config.toml
num_hidden_layers = 12
hidden_size = 576
intermediate_size = 1152
vocab_size = 12230
norm = "rmsnorm"
norm_place = "pre"
rope_theta = 29400.0
attn_scale = 0.177
init_std_o = 0.0
optimizer = "muon_variant"
lr_mult_down = 3.0
warmup_steps = 200
max_seq_len = 1024
max_steps = 14373
MLP neurons of a small language model. Each row is named by its layer, matrix (gate and up: input weights) and neuron, and shows model dimensions 96-223. Each number is 128 + 24 x the weight over its row's rms, rounded and kept within 0 to 255. A neuron's up and down rows have the sign that makes its largest values positive.
After each neuron's rows, "fires after" lists the tokens most often just before its 100 highest values on Wikipedia text that the model never trained on.

L4.gate127 [149 151 134 125 115 157 196 103 129 127 111 151 118 170 157 140  83 157 107 168  85 144 161 126  86 126 133 102 128 143 137 113 122 137 153 135 110 113 176 134 150 145 144  96 115 123 123 153 137 104 130 156 114 156 117  75 157 100 146 119 134 166 108 174 180 162 137  84 137 164 151 109 157 127 135 138 118 133 143 115 146 155 112 136 136 145  96  59 127 107 117 137 135 143 120 115  90  98 127  99 127 109 113 122  99 101 116 137 156 124  83 123 114 108 164 132 103 115 127 119 135 148 105  95 155 177 116  95]
L4.up127 [132 121 138 139 147 140 158 157 103 129 111 148 124 106 150 166 120 189 139 136  89 125 154 129 128 123 156 136 141 142 136 106 128 149 143 152 157 140 137 158 147 144 139 162  88 118  72 194 105 138  93 108 163  92  83 123 150 110 109 114 155 137 115 150 140 139 111 139 125 172 104 131 135 125 155 159 117 126 102 167 134 117 118  95 141 106 110 138 152 129 130 130 106 149 133  96 118 108 143  84 153 125 140  96 103  95 133 150 144  92 165  91  92 144 124 169 151 138 134 120 162 108 136 103 128 132 144 123]
fires after: "\n", " a", " re", "Early"

L4.gate643 [140 130 135 129 148 122 103 184 130 174  98 114 115  94 101  79  99  93 111 119 157  74 121 168  98 108 114 155  96 181 139 129 150 165 101 128 163  91 134 138  93 121 156 119 166  89 191 117 166 146 172 127 130 188 114 162 149 107 142 129  99 104 159 127 106 133 120 117 133 135 143 148 143 118 112 103 170  99 105 165 123 175 107 157 103 122 129 120 112  94  87 122 131 138 120  92 162 131 118 159  92 121 151 121 119 113 159 133 134 123 135  80 131 145  84 133 107 103 116 119 152  92 137 112 116 153 120 123]
L4.up643 [ 98 150 102 103  94 162  81 163 112 107 110 148 139 156 152 101 141 141 111  96 116 103 131 104 102 155 137 129 104 121 140  95 131  97 173 115 149 161 144 128 148 100 145 134 145 117 117 160 115 124 128 151 106 143 118 116 120 109 165 147 124  89 139 122 114 137  87 167 156 149 119 120 162 139 140 113 159  90 144 137 138 119 143 171 178 164 154  99 122 133  84 142 132 172 140 169 132 143 139 138 104 131 166 122 160 151 117 120  95 142 144 175 136 121 184 104 103  98 122 148  66 129 138 120 125 115 114 131]
fires after: "\n", "=="

L4.gate89 [135 100 106 126 144  83 145 111 110  94 146 150 164  90 127  87 145 128 134 142 144 163 138 113 139 125 124 150 136 102 126 139 146 105 128  79 130 143 138 109 112 126 153 116 100 159 136 139 145 198 102 100 105  91 146 155 132 149 148 118 106 106 127 160 141 116 105  94 142 106 141 157 171 144 138 114 116 120 133 123  67 139 160 158 128  99  99 109 192 102 104 132 145 114 152  73 167 157 174 134 180 108 144  85 119  93 132 151 111 129 123  94 152 127 103 148 153 117 142 165 148 102 104  69 119 115 143 109]
L4.up89 [129 111 149 124 153 162 120  99 120 122 154 144 108 166 121 132 127 139 103 119 108 141 123 125 139  88 122 137 146 123 127 173 136 129 138 106 136 134 132  81 123 174 108  74 151 154 113 155 150 151 146 112 133 103 119 139 133 156 105 142 128 106 159 120 124 137 124 107  78 126 118 115 137 111 145 108 184 102 111 109 104 133 194 137 135 156 127 148 120 117 126 127 104 150 105 119 141 149 123 145 140  68 139 146 122 141  96 133  87 144  88  90 127 168 105 147 145 169 176 126 159 120 133 123  94  89 141 104]
fires after: " (", "-", "\n", " \""

L5.gate744 [115 141 167  88 146 117 139 168  86 174  86 161 105 134 142 123 106 136 107  96 204  92 121 122 127 110 141 139 151 148 114 129 143 102 138 115 135 130 120 133 129 115 135 145 144 108 120 127 122 187 114 166 141 117 125 124  79 149 127 127  90  92 118 129 129 128 115 138 124 123 112 148  85  84  91 109 130 112 117 143 123 136 159 149 138 112 110 106 172  77 137 157 102 120 129 141 135 121 130 124 133 101 104 113 184  75 128 136  86 127 145  87 116 156 158 119 149 124 133 134 152 145 149  88 178 138 164 184]
L5.up744 [164 106 135 134 150 107 121 172 101 142 116 141  95 138 121 165 155 144 124 186 114 144 124 148 162 136 168 133  99  99 119 121 129 150 166  92 119 105  84 154 185 129 122 132 128 170 105 142 107 127 110 118 159 140  90 146 131 139 126 115 140 158 105 153 136 154 117 147 156 137 174 129 133 108 138 107  95 127  89  99 107 108 158 165 163 158 138 132 108  92 145 146  67 161 106 130 109 103 104 135 155  54 114 125 103 135 130 118  87 127 150 143 155 111 140  99 153 170 169 121 130  77 102 183 136  92 124 125]
fires after: "\n", "-", " (", "N", " \""

L4.gate576 [124 117 112 104 103 141 175 115  95 174 122  95 141 100 127 124 107 135 108 124 135 116 120 128 134 149  95  95 140 119 121 101 138  96 111  99 155 171 139 145 139 176 144 113 115 102 142 140 145 133 152 119 115  76 121 146 123  85 132 143 115 113 146 144 120 122 134 137  98  92 148  94 122 111 150  97  80 147 147 126  88 135 110 143 125 123 152  86 142 182 128 169 150 122 111 149 140 153 133 118 119  92 154 110 141 122 117 156 150 161  97 103 125 105 152 147 161 143 107 120 123 118  74 131 110 103 103 120]
L4.up576 [115 121 120 132 110 107 168 167 125 116 137 115 139 122 127 137 146 121 106 124 171 108 133 132 130  71 134 119 119 102 148 116 129 116  94 121 149 128 155 139 171 122 137 103  94  98 102 110  98 124 121 190 110 114 116 116  90 143 116 138 107  89 127  98  97 111 126 109 134  89 126  97 172 123 131 109 133 166 172 113 131 103 101 146 140 136 121 139 138 137 136 147 133 139 180 111  81 138 129 113 160 111 107 135 117 128 119 154 114 139 108 126 159 129 126 115 164 169 138  94 140 145 136 117 141 164 133 130]
fires after: "\n", "===", " \"", "1", "=="

L4.gate1129 [150 133 117 138 133 122 119 182 138 145 106 121 133 143 139 139 113 157 118 130 130 114 144 146 104  99 157 141 127 133 140 134 122 120 109 177 122 128 124 120 113 126 101  85 102 146 127 125 104 116 101 142 119 139 108 123  91  80 113 148 108 109  89  88  96  89 151 150  83 101 152 150 130 127 158 125 100  95 129 177 151 156 119 139 170 122  83 110 137 150 137  94 134 117 141 122  91  98 155 145 134 104 143 160  91 149 111 132 200 121 142 136 114 154 156 171 127 101 126 102 103 153 145 125 118 116 138 108]
L4.up1129 [133 131 118 137 132 128  88  96 111 131 158 163 112 129 104  81 155 126 169 110 104  85 124  80 127 134 179 129 122  70 139 144  87 155 135  88 122 156 177 137 145 127  85 105 156 133 116 150  92 101 172  92 135 132 106 104 115 155 109  89 126 128 135 140 155 101 179 134 135 136 150  88 114 136 146 119 150 155 144 148  93 134 126 155 178  94 143 167 126 179 189 132 132  97 148 144  86 133 116 142 139  97 129 126 135 132 181 177 142 149  92 126 179  81 153 122 123 126 163 141 192 149 128 137 102 139 182 138]
fires after: "\n", " |"

L4.gate729 [101 122 145 111 114 127  96 122 139 166 137 170 124 111 169 121 124 141 151 137 104 121 101 100 103  81 134 105 134 110 129 101 186 139 119  94  98  96 162 138  63 114 133  99 119 133 122 107 135  91 115 139 107 124 115 105 129 151 147 132 117 108  96 132  87 103 101  87  87 101 136 105 132 118 117 115 127 194  88 160 121 130 100 183 117 142 117 129 160 111 164 121 154  83 139 117 137 123 150 138 113 168 152  99  93 143 104 162 169 130 127  97 142 112 123 155 161 136 171 127 159  95 156  93 149 102 139 117]
L4.up729 [134 122 123  96 126 139 131  90 133 113 148 137 137 135 132 154 122 116 122 117 165 114 115 105 108 104 130 151 162 118 168 109 133 193 103 136 102 129 105 105 144 149 100 100  95 167 128 101 142 153  95 121 102 117 116  67  73 131 116 111 155 143 129  95  98 146 118 103 148  59 118 143 144 129 100 107 116 103 157 143 176  96 104  96 135 139 104 133 117  79  96 153  90  83 123 141  89 114 155 112 158 124  86 138  96 117 103 114 161 143 145 121 149 110 141 118 124 121 107  79 114 144 153  95 145 131  96  98]
fires after: " (", "\n", " \"", " ", "-"

L7.gate1104 [182 100 142 109 141 100 158 138 130 109 117  94 123 107 125 145 121 119 120 122 154 125 128  79 143  89 120  96 149  78 131 117 112 122 140 142  86 123 169 163 128 133 141 117  89 104 107 150 146  74  86 122 112 130 148 130  89 113 118  68 141 172 139 152 133 127 151 161 104 144 169 145 158 163 154 130 155 147 159 137 140 145 113 180 129 156 118 179  88 105 119 137 111 112 136  88 111  97 109 125 139 136 101 149 121  78  93  94 133 133 108  91 107 166 128 138 145 152  95 154 102 129 112 113 112 105 107 127]
L7.up1104 [154 110 117 146  84 126 119 102 102 118 145 147 107 148 127 124 140 133  95 160 120 152 119 114 130 130 159 108 151 103 160 167 110 156 149 125 154 103 144 108 187 119  98  90 150 140 162 110 158  72 177  69 103 116 145 157 155 186 152 107 120 124 117  91 141  98 160 105 136 113 108 132 103 122 112  92 113 163 112 126 176 150  85 144 114 110 140 125 111 152 176  97 149 158 114 138 149 131 128  98 115 113 123  87 129 119 146  73 158 103 154 135 116 102 108 135 129 146  99 137 180 137 165 173 143 116 138 124]
fires after: "\n", " was", " is"

L4.gate866 [160 115 114 165 157 147 131 106 130 157 121 116 147 138  87 129 151 146 183  92  85 157 104  81 147  95 139 168 140 129 103 139 142 136 144 128 100 125 112 168 150 133 172  72 122 117 115 119 113 133 174 103  97 153 134 112 148 134 146 112 108 131 161 129  99 129 132 135 128 132 102 120 130 164 144 115 189 117 140 116 165 157  74 153 146 101 164 163 137 108 123 142 179 108 118 139 102 151 111 127 187 119 124 105  79  96 129  99 123 124  68 120 104  97 124 129  91 114 115  77 100 158 111 109 133 136 121 120]
L4.up866 [131 128 150 144 120  86 115 130 127 155 130 131 117  94 109 136 156 112 154 139 104  94 168 115 101  97 105 130 157 108 135 120 152 132  97 159 104 135 143 100 170 154 158 141 122 115 130 135 140 118 164 166  98 127 135 185 149 160 103 103 132 147 133 147 127 135 100 133 133 116 106 135 103 114 124 155 111 120  85 135 103 134 104 108 149 150 120 108 148 156 126 126 113 105 113 145 113 135  60 123 111 136 127 123 121 106  77 138 123 149 121 105 121 145 138 109 154 137 146 173 122  94 132 107 141 102 101 152]
fires after: ",", "0"

L4.gate852 [179 132 111 110 183 146 134 168 129  92 131 128 118 119 149 159 129 143 165 120  98 111  88 133 130 148 149 144 135 145 157 135  91 145 119 124 144 108 137 164 105 133 142  95 125 142 139 104 124 134 112 126 148 141 102 158 157 170 127  98 105 135 161 109 120 103 122  84 159 109 183 155 104 126 126  71 150 101 118 138 117  82 169 173 155  99 186 147 146 130 111  96 139 135 167  93 139 105 123 136 133 129 125 134  96 118 107 180 122 151 131 110  86 133  89 125 118 138 143 125 121 139 130 112 103 105 113 154]
L4.up852 [145 104 170  95 124 137 131 153 116  61 115 135 114  72  97 143 137 173 136 152 124 160  94 130 113 128 135 174 148 178 129 153 149  86 156 103 141  90 102 145 145  87 132 120  87 177 123 126 129 137 114 151 161 122 141 122 146 186 114 123 103 124 109 152  63 123 119 168 131 125 101 146 103 122 116 103 152  81 114 114 125 133 140 145 136 115 168 128 125 131 103 128 110 121 113  87 168 140 105 121 120 138 132 102 167 161 132 148 108 162 129 110 102 135 151 135  97 105 115 150 137 143 129 112 118 116 177 127]
fires after: "\n", ".", " ("

L4.gate1043 [132 124 129 110 136  88 113 152 113 123 140 148  93 122 108 146 109 132 111 104 143 124 145 106  85 108 111 172 159 144 115 147 132 145 150 109 146 110 118 107 152 140 138 146 138  78 113 128  85 100 156 173  81 109 154 108  98 134 148 143 114 174 118 158 110 135 159  86 136 102 155 118 146  95 151 147 127 152  99 114 169 140 123 131 118 159 134 106 154 142 110 110 153 108 147 156 124 116  92 144 141 106 120 134  84 125 138 145 127 140  84  75 131 145  97 127  98 105 100 117  80 145 128  92 135 119 125 124]
L4.up1043 [118 126 124 137 107 121 115 137  92 180 120 105 125  95 110 146 126 140 131 138 114  76 118 154 132 135 129 144 142 145 141 164 124 125 135 138 135 139 144  86 108 127 145 148 138 144  97 121 132 148 156 109  94 133 139 127 175 116 140 100 147 130 105 129 126 123 123 138  80 148 171 172 105 106 141  83 123 105 144 122  83 124 107 161  81 115 124 146 165 107 156 129 128 129 140 135 115 155 121 116  99 117 111 131 161 141 133  88  62 123 157  98 111 121 141 131 152 100  97 162  83 144 128 109 124  95 140 138]
fires after: "1", "0", "2", "8", "-", "9"

L6.gate983 [140 108 114  97 119 140 106 117 114 128 112 116 128 102 146 136 141 151 120 107  95  91 116 121 154 141 161 106 158 130 146 130 143  88  80 138 140 148 142 109 161 100 152  74  85 127 118 124 114 158 178 120 133 141 106 125 141 135 189  85  88 151 152 139 119 127 105 120  99 147 116  95 129 119 145 102 203 123 106 115 123 173  91 163 130 122  99 105 135 135 164 129 124 150 147 107 105 162 120 138 135 139 142 103 121 133 126 131 106  85 119 145 104 107 153 109 176 137 139 122 138 146 118 128 133 128 128 135]
L6.up983 [114 131 133 126 108 127 110 118 106 128 115  85  96 115 155 137  99 111 166 110 124 133 164 130 106 110 120 113 148 123 147 162 137 118  98 159 147 100  88 143 147  97 104  88 114 130 115 111 141  87  99 141  93 166 142 160 143 124 134 110 144  70  92 113 131 144 110  99 197 127  98 142 171 157 102 114 144 137 136 164 139 169 124 127 110 102 132  96  94 176 120 122 139 130 104 114 113 149 104 102 114 149 146 115 137 156 128 120 112 144 153 114 123 128 136 106 152 125 121 118 101 175 104 130 125 133 111  82]
fires after: "8", "0", "2", "9", "4", "3"

L4.gate1017 [ 93 109 140 117 128 121 112 147 156 105 131 135 169 114 167  95  99  86 139 133 141 107 122  95 116 114 132 178 116 132 143 123  86 101 169  94 126  98 132 127 130 126 114 130 131 102 142 161  88 111 111 102 138 172 134 101  87 130 125 137  97 125 147 154 144 154 114 129 141 166 151 101 126  96  91 113 178 116 144 153 114 157 143 110 125  94 148 117 115 110 148 155 154  95  56 160 175 167 158 155 108 113 100 100 125 116 103 161 127 134 124 123 111 120 111 138 129 157 148  88 129 144 140 135 132 154 160 105]
L4.up1017 [108 105 140 107 125 127 132 147 119 144  93 143  83 110 169 152 106  87 135 163 126  90 119 167  79 132  96 137 119  58 148 134 143 112 128  94 116 104 162 131 161 107 105 109 116 148 106 130 111 112 145 159 120 155 111 128 168 137 135 106 136 100 124 142 116 124  84  85 193  91 108 127 128 142 139 114 187 141 137 149 158 147 136 161 120 108 131 103 119 126 137 150 135 125 115 158 158 132  93 120 114 117 130 108 101 113 134 146 131 136 138 107 136 124 128 125  76 176 114 133 138 146 133  92 136 121 129 109]
fires after: "\n", " (", "G"

L4.gate338 [115  86 168 129 136 141 142 139 140 169  98 159 138 103 144 160 101 165 101 169 116  86 163 123 114 133 129 145 139 137 148 123 134 137 151 158 183  98 146 135 126 125 120 145 117 147  79 107 147 158 123 126 148  98 142 143 122 146  92 124 107 117 146 105 107 131 129 113 144 143 154 101 150  97 136 103 171 131 150  95 142 147 121 119 135 115 147 106 140 120 137 156 127 125 151 138  97  98 120 150 145 121 149 143 115 116 145 160 150 161 106 118  85 138 149 166 109 145 164 115 137  79 127 147 125 134 135 113]
L4.up338 [101 122 125 138 152 118  96 115 108 135 116 144 144 118 114 136  99 117 104 146 142 145 103 148 115 124 157 155 133 134 124 157 144 167 120 127 114 145  93 171 117 161 135 177 101 131 155 135 110 129 172 124 171  96 109 162  77 151 135 106  86 137 120 126 106 133 173 150 165  64  81 166 187 129 158 105 147 143 175  69 176 145 127 122 123  98 114 115 151 133 175 154 134 115 160 122 143  72 113 103 127 157 156 156 109 107 119 144 133 160 113 128  99 138  83 152 118 159 137 100 128 148 157 102 149 150 141 103]
fires after: "\n", "-", "2", "1", "3"

L4.gate24 [102 152  96 153 147 154 147 149 156 122 146 128 147 173 160 138 102 159 168 108 112 119  84 145 111 201  98 110 118 101 123 109 127 127  86 117 125  84 111 137 106 133 159 145 172 118 125 110 146 129  94 133  73 185 138 185 133 154 141 144 130  37 135 133 177 119 104 137 153 139 131 128 109 113  74 151 105 132 130 138  84 110 148 145  97 142 133 140 128 119 122  72 135 105 106  95 135 152 134 151 166 131 122  98  94 162 129  98 135 103 119 134 145 118 110 144 123  82 110 125 117 165 117 162 107 158 109 123]
L4.up24 [122  72 129 116 152 123  99 127 160 161 135 128 112 114 124 143 109 118 111 124 156 123 152 113 143 117 125 151  93 155 162 183 167 173 171 121 122 135 128 153 149 151  94 128  94 166 114 166  99 137 116 138 132 124 146 104  64 109 114  88 114 131  97 141  95 170 120 126 139 134 152 128 104 146 123 128 116 182 117 132 131 102 132  73 123 143 121 145 144 138 142  96 134 141 166  97 137 115 108 113 138 150 114 162 159 125  92  94 154 158 108 112  94 128 173  99 143 142  99 120 115 109 146 107 110 164 145  60]
fires after: "1", "0", "3", "2", "6", "7"

L7.gate1094 [132 162 172  94 130 151 134 166 125 150 116 138 121  86 167 143 137 100 159 128 143 147 123 112  88 122 164 123 121 124 116 113 132 157 103 139 139 151 163 109 125 132 142 152 134  75 104 142 107 110 156  96 139 145 129 113 131 122 136 146 149 155 164  84 137 120 151 133 162 115 136  88 127 116 193 154  88  98 124 143  89 142 134 150 134 147 138 145 147 138 111 172 111 119 131 131 127 165 113 124 140  98 151 142 145 181  96 181 123  90 112  81 189 155 109  90 117 103 119 130 136 141 168  81  82 111 126 129]
L7.up1094 [127 119  91 118  91 108 147 120 151  90 162 122 159 149 111  89 125 125 119 113 150 133 118 156 132 112 144 123 127 112 138 115 118 135 127 117 160 122 114 210 143 146 118 106 143 156  82 156 123 119 142 167 122 108 136  99 120 148 102 132 119 143 107 137 144 156 133 124 127 124 182 117 116 131 100 172 140  59 135  95 131 106 141 116 141  89 102 122 119 107  96 156 152 149 130 112 132  75 179  87 135 140 118 121 135 125 163 116 116 125 144 181 151 112 129 157 152 124 127  98 104 101 123 122 138 117 122 107]
fires after: "|", " St", " de", " E", " Ge", " Be"

L9.gate789 [128 142 124 117 150 137 139 143 126 139 172 100 114 159 135  81 135 117 126 172 119 151  97  85 178 127  97 145 139 126 127 141 121 184 122 126  87 114 161 118  97 126 177 166 120 170 133 159  82 149 112 116 105 120  80 104 122  95 137 123 117 142 118 120 124 131 170 110 141 140 121  95  76 129 126 123 133  90  77 139 105 119 117 177 152 104 153 143 134 165  96  95  88 140 124 109 112  96 142 128 128 123 124 122 138 117 115 156 125 134 147 128 100 135 140  94 133  80 144 133 104 128  91 103  95 147 130 129]
L9.up789 [ 92 125 108 110 127 163 123 138  99 167 126 159 141 110 105  89 102 109 115 146 116 131 113 117 144 137 167 135  89 134  72 112 146 149 137  69 125 155 119 110  95 128 114 113 128 145  89  80 134 103 138 146 152 149  84 166 121 129 128 109  97  84  95 122 146 143 121 148  87 170 119  63 150 129 139 134 149 151 120 131  96 127 148 115 137 110 107  82 148  94 116 129 119  97 124 112 108 140 122  81 103 106 148 132 116 158  94 107 105 128  88 123 126 113 155 117 133  73  84 140 160 136  98 142 101 118 159 133]
fires after: " ", "2", ".", "1", "0"

L6.gate122 [165 111 118 136 105 134 162 150 171 120  84 104 113 142 138 173 148  85  85 132 146 138 144 167 150 160 159 127 114 130 151 144 144 114 134 164 139 129 163 112 131 120 114 121 112 103 120 144 121 169 158 122 145 159 102 146 131 128  91 158 133 139 146 131 192 128 126 104 153 109 154 132  79 172 124 112 152 147 137 134 129 183  98 123 163 123 155 111 125 144 157 102 213 115 175 143 138 111 148 103 103 113 108 116 136 118 148 145 135 147 111 114 117 158 137 158 164  90 190 124  96 104 149 104 127 106 122 175]
L6.up122 [168 156 117 158 131 136 148 103 143 126 133 142 133  98 172 125  89 116 106 118 135 137 131 132 116 157 121 105 113  91 155 135 129 100 109 128 121 200  88 130 157 152 141 103 116 135 150 106 145 226  99 143  79 105 115 109 130 125 112 153 114 136 147  96 175 121 144 127 116 120 125 113 122 105  75 168 120 152 119 129 106 136  97 164 119 119 156 130 100 128 125  66 157 108  89 105 153 136 123 157 131  99 141 174 113  98 125 121 143 105 128 138 102 114 102 105 119 155 127  88 120 120 121 127 137 132  99 150]
fires after: "0", "1", "3", "5"

L4.gate954 [117 110 108  95 147  62 162 132  97 162 123 133 144 114 109  83 131  86 125 101  95 130 178 137 102 165 147 141 113 134 162 110 154  98 119  83  96 155 157 151 136 123  82 125 104 131 156 138  95  70 114 117 136 133 168 110 112 164 162 134 143 118 149  74 133 103 112 138 153 142 132 113 161  92  97 132 121 167 131 124 164 169 113 110 137 121 101 119 105 113 128 140  93 157 126 124 144 138 162 161 154 128 152 171 117 136 169 131 114 135 122 124 130  91 140 141  85 138 134  73 154 121 130 163 138 135 169 115]
L4.up954 [140 126 113 132 156 136 183 135  95 144 119 172 130 114 127  91 125 124 115 116 163 114 116 155  99 106 125 168 160  98 137  98 166 163 122 112 144 146 140 116 134 136 147  47 103 120  90 115 136 156 129 136  79 114 167 129  81 151 132 124 118 123 134 105 123 125 150 102 104 138 111 116 158 118 121 108 121 131 162 146 151 155 129 123 114 110 120 121 132 108 134 125 133 138 132  74 156  96 142 123 148  87 118 183 146 150 118 121 139 114 128  97 106 126 104 151 109 101 151 116 138 120 121 130 117 121 166 116]
fires after: "-", "\n", " (", " \""

L5.gate79 [158 134 133 119 137 146 160 122 147 127 127 136 136 123 129 139 109 141 151 160 138 102 180 190 109 120 161 139 140 130 155  97 160 127 139 108 108 149 152  35  98  91  91 131 149 154 129 116 130 138 141 133 113 114  74 165 121  96 184 157 107 151 163 112 117 110 116 124 102 141 103 129  98 119 147  99 169 151  93  90 133 167 127 133 112 153 116 105 130 129 132 109 124 148 139 130 143  78 116 122 105 106  95 129 144  87 125 115  96 135 119 124 109 121 157 127 137 128 145 182  96 131 152 140 108 141 138 142]
L5.up79 [120 150 149 139 124 134 156 159 108 144 111 128  98 105 136 147 155 134 118 130 135 146 119 112 125 121 150 114  93 117  86 104 136 135 143  80 157 160  91 129 136 105 170 133 133 131 104 133 116 114 115 141  87 117  85 107 112  87  70  94 110 119 115 130 105 156 137 123 134 110 145 124 119  95 105 123 142 135 145 105 128 137 110 124 120 136 131 129 144 127 137 130 138 164  96  81 131 143 138 104 140 128 161 112 124 151 127 108 153 121 140 156 105 104 154  99 156 106  99 157 146 122 119 130 152 164 142  60]
fires after: "0", "1", "3", "2", " opening", "9"

L4.gate964 [116 110 142  91 128  95 142 154 149 136  99 123 128 119 113  95 157 160 139 108 103 152 148 156 113 121 127 160  98 122 109  86 135 104 137 111 138 114 146 147 141 120 135 132 109  87 163 105 125 129 141 109 129 147 126 126 131  99 144 151 107 122 157 153 129 111  97 137 144 123  89 140 126 105 126 147 151 135 117 127 130 147 130 103  75 144  95 121 139 110 133 165 133  88 143 107 157 179 153 134 136 151 159 145 164 136  90 199 152 113 152 147 120 163 116 180 137 130 112 126 167 117 123  69 107 186 134 140]
L4.up964 [101 100 130 126 143 123 153 155 118 132 136 101 128 152 114  87 145 115 118 152 127 154 108 149 139 116 101 162 130 157  90  78 133 154 172 143 140  91 159 122 131 122 141 148 144  97 105 180 108 154 143 161 114  95 137 102 142 156 168 113 115 119 122 128 146 115 134 124 130  89  90 155 158 111 105 103 106 130 127 155 128 139 120 146 142  78 169 156  82 108 171 128 112  96 132 110  97  74 110 157 147 148 173 127 106 125 121 118 157 156 153 146 107 154 166 123  91 160 126  83 141 103 100 141 132 127 117 119]
fires after: "\n", "==", " ==", "4"

L5.gate467 [149  83 113 157 122 134 154 182 115 116 121 142 120 156  92  97 134 161 139  90 115 120 105 134 140 133 143  92 156 140 128 132 113  95  65 116 105 135  86 117 104 137 110 104 117 158  98 129 100 118 180  84  85  88 139 138 141 120 141 127 104 121 165  84 119 167 139 145 123 162 136 157 107 112 135 154  84 107 134 150  97 160 125 165 121 139 104 126 138 107  90 147 179 156 100  77 109 164 127 138  94 129  94 113 158 124 136 138 159 114 140  98 106 114 145 172  95 155 165 158 163 140 140 134 135 177 111  77]
L5.up467 [ 82 110 163 130 100 146 157 145 145 135 146 118  82 162 103 152 123 150 149 157 118 113 153 119 134 120 163 136 118 152 128  95 161 149 148 131 136 105 104 121  78 134 127 141 102 137 132 123 138 144 152 119 112 121 119 127 114 149 107 152 117 141 121 177 142 102 120 152 106 182 119 113 145 152 138 101 114 163 115 134 118 130 115 133 120 114 164 146 156 158 130  90  95 143 139 125 104 131 114 119 143 156 123 116 103 135 153 170 144 110 122 140 137 157 130 116 171 110 132 101 159 156 146 133 117 176 117 104]
fires after: "0", "1", "9", " gang"

L5.gate746 [ 90 171 153  82 100 132 150 125 134 103  50 141  88 152 145 107 139 143  94 111 138 160 158 144 107 114 147 149 115 157 156 135 130  96 128 107 140 125 145 131  88 192 145 143  94 119 120 123  92 132 115 121 172 172  48 163 108 139 147 106 120 132 174 150 140 103 145 113 106 163 128 119 102 121 140 132 148 109 118 172 175 151 115 115 180 112 163 122 123 125  95 108  96 149 171 102 140 107 118 152  99 120  84 116 111 126 137 158  92 113 138 106 148 134 112 127 107 136 109 116 112 149 149 112 146 143 140 110]
L5.up746 [ 91 169 141 128 123 134  89  88 150 128 132  98 145 128 126 117  98 134 105 129 117 156 140 161 104 163 146 112 102 111 127 132  91 156 147 152 135 116 145 133 125 159 139 144 147 127  78  99 159 120 157 113 138 170  89 114 124 130 129 114 147 119 107 131 138 136  94  99 152 126 127 108 127 144 174 144  62  87 155 130 109  86 113 117  75 115 151  90 122 148 139 131 125 143 138  82 101 101 149 130 112 136 134 131 137 174 106 146 154  66 119  98  80 122 146 118 142 150 105 122 146 121 108 141 172 119 150 154]
fires after: "==", "-", " was", "\n", "Early", " Time"

L4.gate297 [130 156 129 169 154 128 150  86 132 148 108 128 116 125 111  91 138 101 101  70 132 115 132 135 150 144  78 118 129 141  81 100 126 112 124 111 136 166 113 123 115 147 154 104 125 130 171 146 150 121 146 163 156  95 126 145 119 132 107 136 115 144 156 125 148  79  97 130 114 125 156 135 163 151 117 159  95 114 143 153 172 122 100 139 144 150 135 124 127 106 102 133 133  77 122  93 151 145 173  92 138 132 111  91  79 149 119 124 100 129 108 115 141 140 112 112 107  89  88 109 115 162 159 125  98 194 161  99]
L4.up297 [113 126 169 164 146 140 170 136 112 150 125 173 149 128 132 144 132 111 123 131 126 123 133  89 131 114 139 152 148 119 145  71  89 143 127 111 102 178 141  96 122 126 161 126 130 133 117 164 109 120 158 124 133 129 149  87 136  94 127  95 181  98 144 133 125 120 116 140 149 163 127 138 133 130 132 146 166 143 134 115 120 125 116 204 153 170 141 126 110 109 136 128 167 147 152 108 132 122 135 138 104 119 137  86  92 131 126 134 103 129 115 122 150 126 121 192 108 128  98 179  66 111 132 104 122 201 181 148]
fires after: "\n", " |", " B"

L4.gate870 [127 106 114 145 151 122 131 140 176 157 121 151 111 178 150 114 123 126 104  80 107 124 100 142 131 116 145 153 181 107  91 181 156 124 100 170 131 146 130 120 108 119 109  71 138  80  92  94 126 113 122  88  87 103 112 155 125 118 190 164 116  97 172 121 113 146 117 160 128 109 137 169 122 140 148 138 122 110 123  90 135 116 136 123 109 160  88 127  73 134 146 142 163 102  93 142 126 101  99 147 133 124 100 113 140 106 159 104 180 142  64 127 111 128  87 109 172  92 130 126 133 151 132 126  56 143  55 110]
L4.up870 [111 163 164 136 158 128 141 122 118 162 118 115 150 134 113 145 114 136 118 132  91 120 151 105 143 109 133 124 120 105 151  73 132 113 142  95 135 115  91  99 133 139 138 115 119 128 111 139 132 136 169 146 115 118 139 145 159 146  90 113 109 164 132 119 141 109  91 103  91 112 110 142 109 146 141 108  84 171 159 130 107  86 136 126  94  93 164 161 107 146 102  79 135 164 163  98 123 158 133  90  93 133  50 111 126 137 134 112 147 106 137 143 113 125  80 110 105 129 128 152 131 137 136 113 103 148 148 149]
fires after: "0", "4", "5"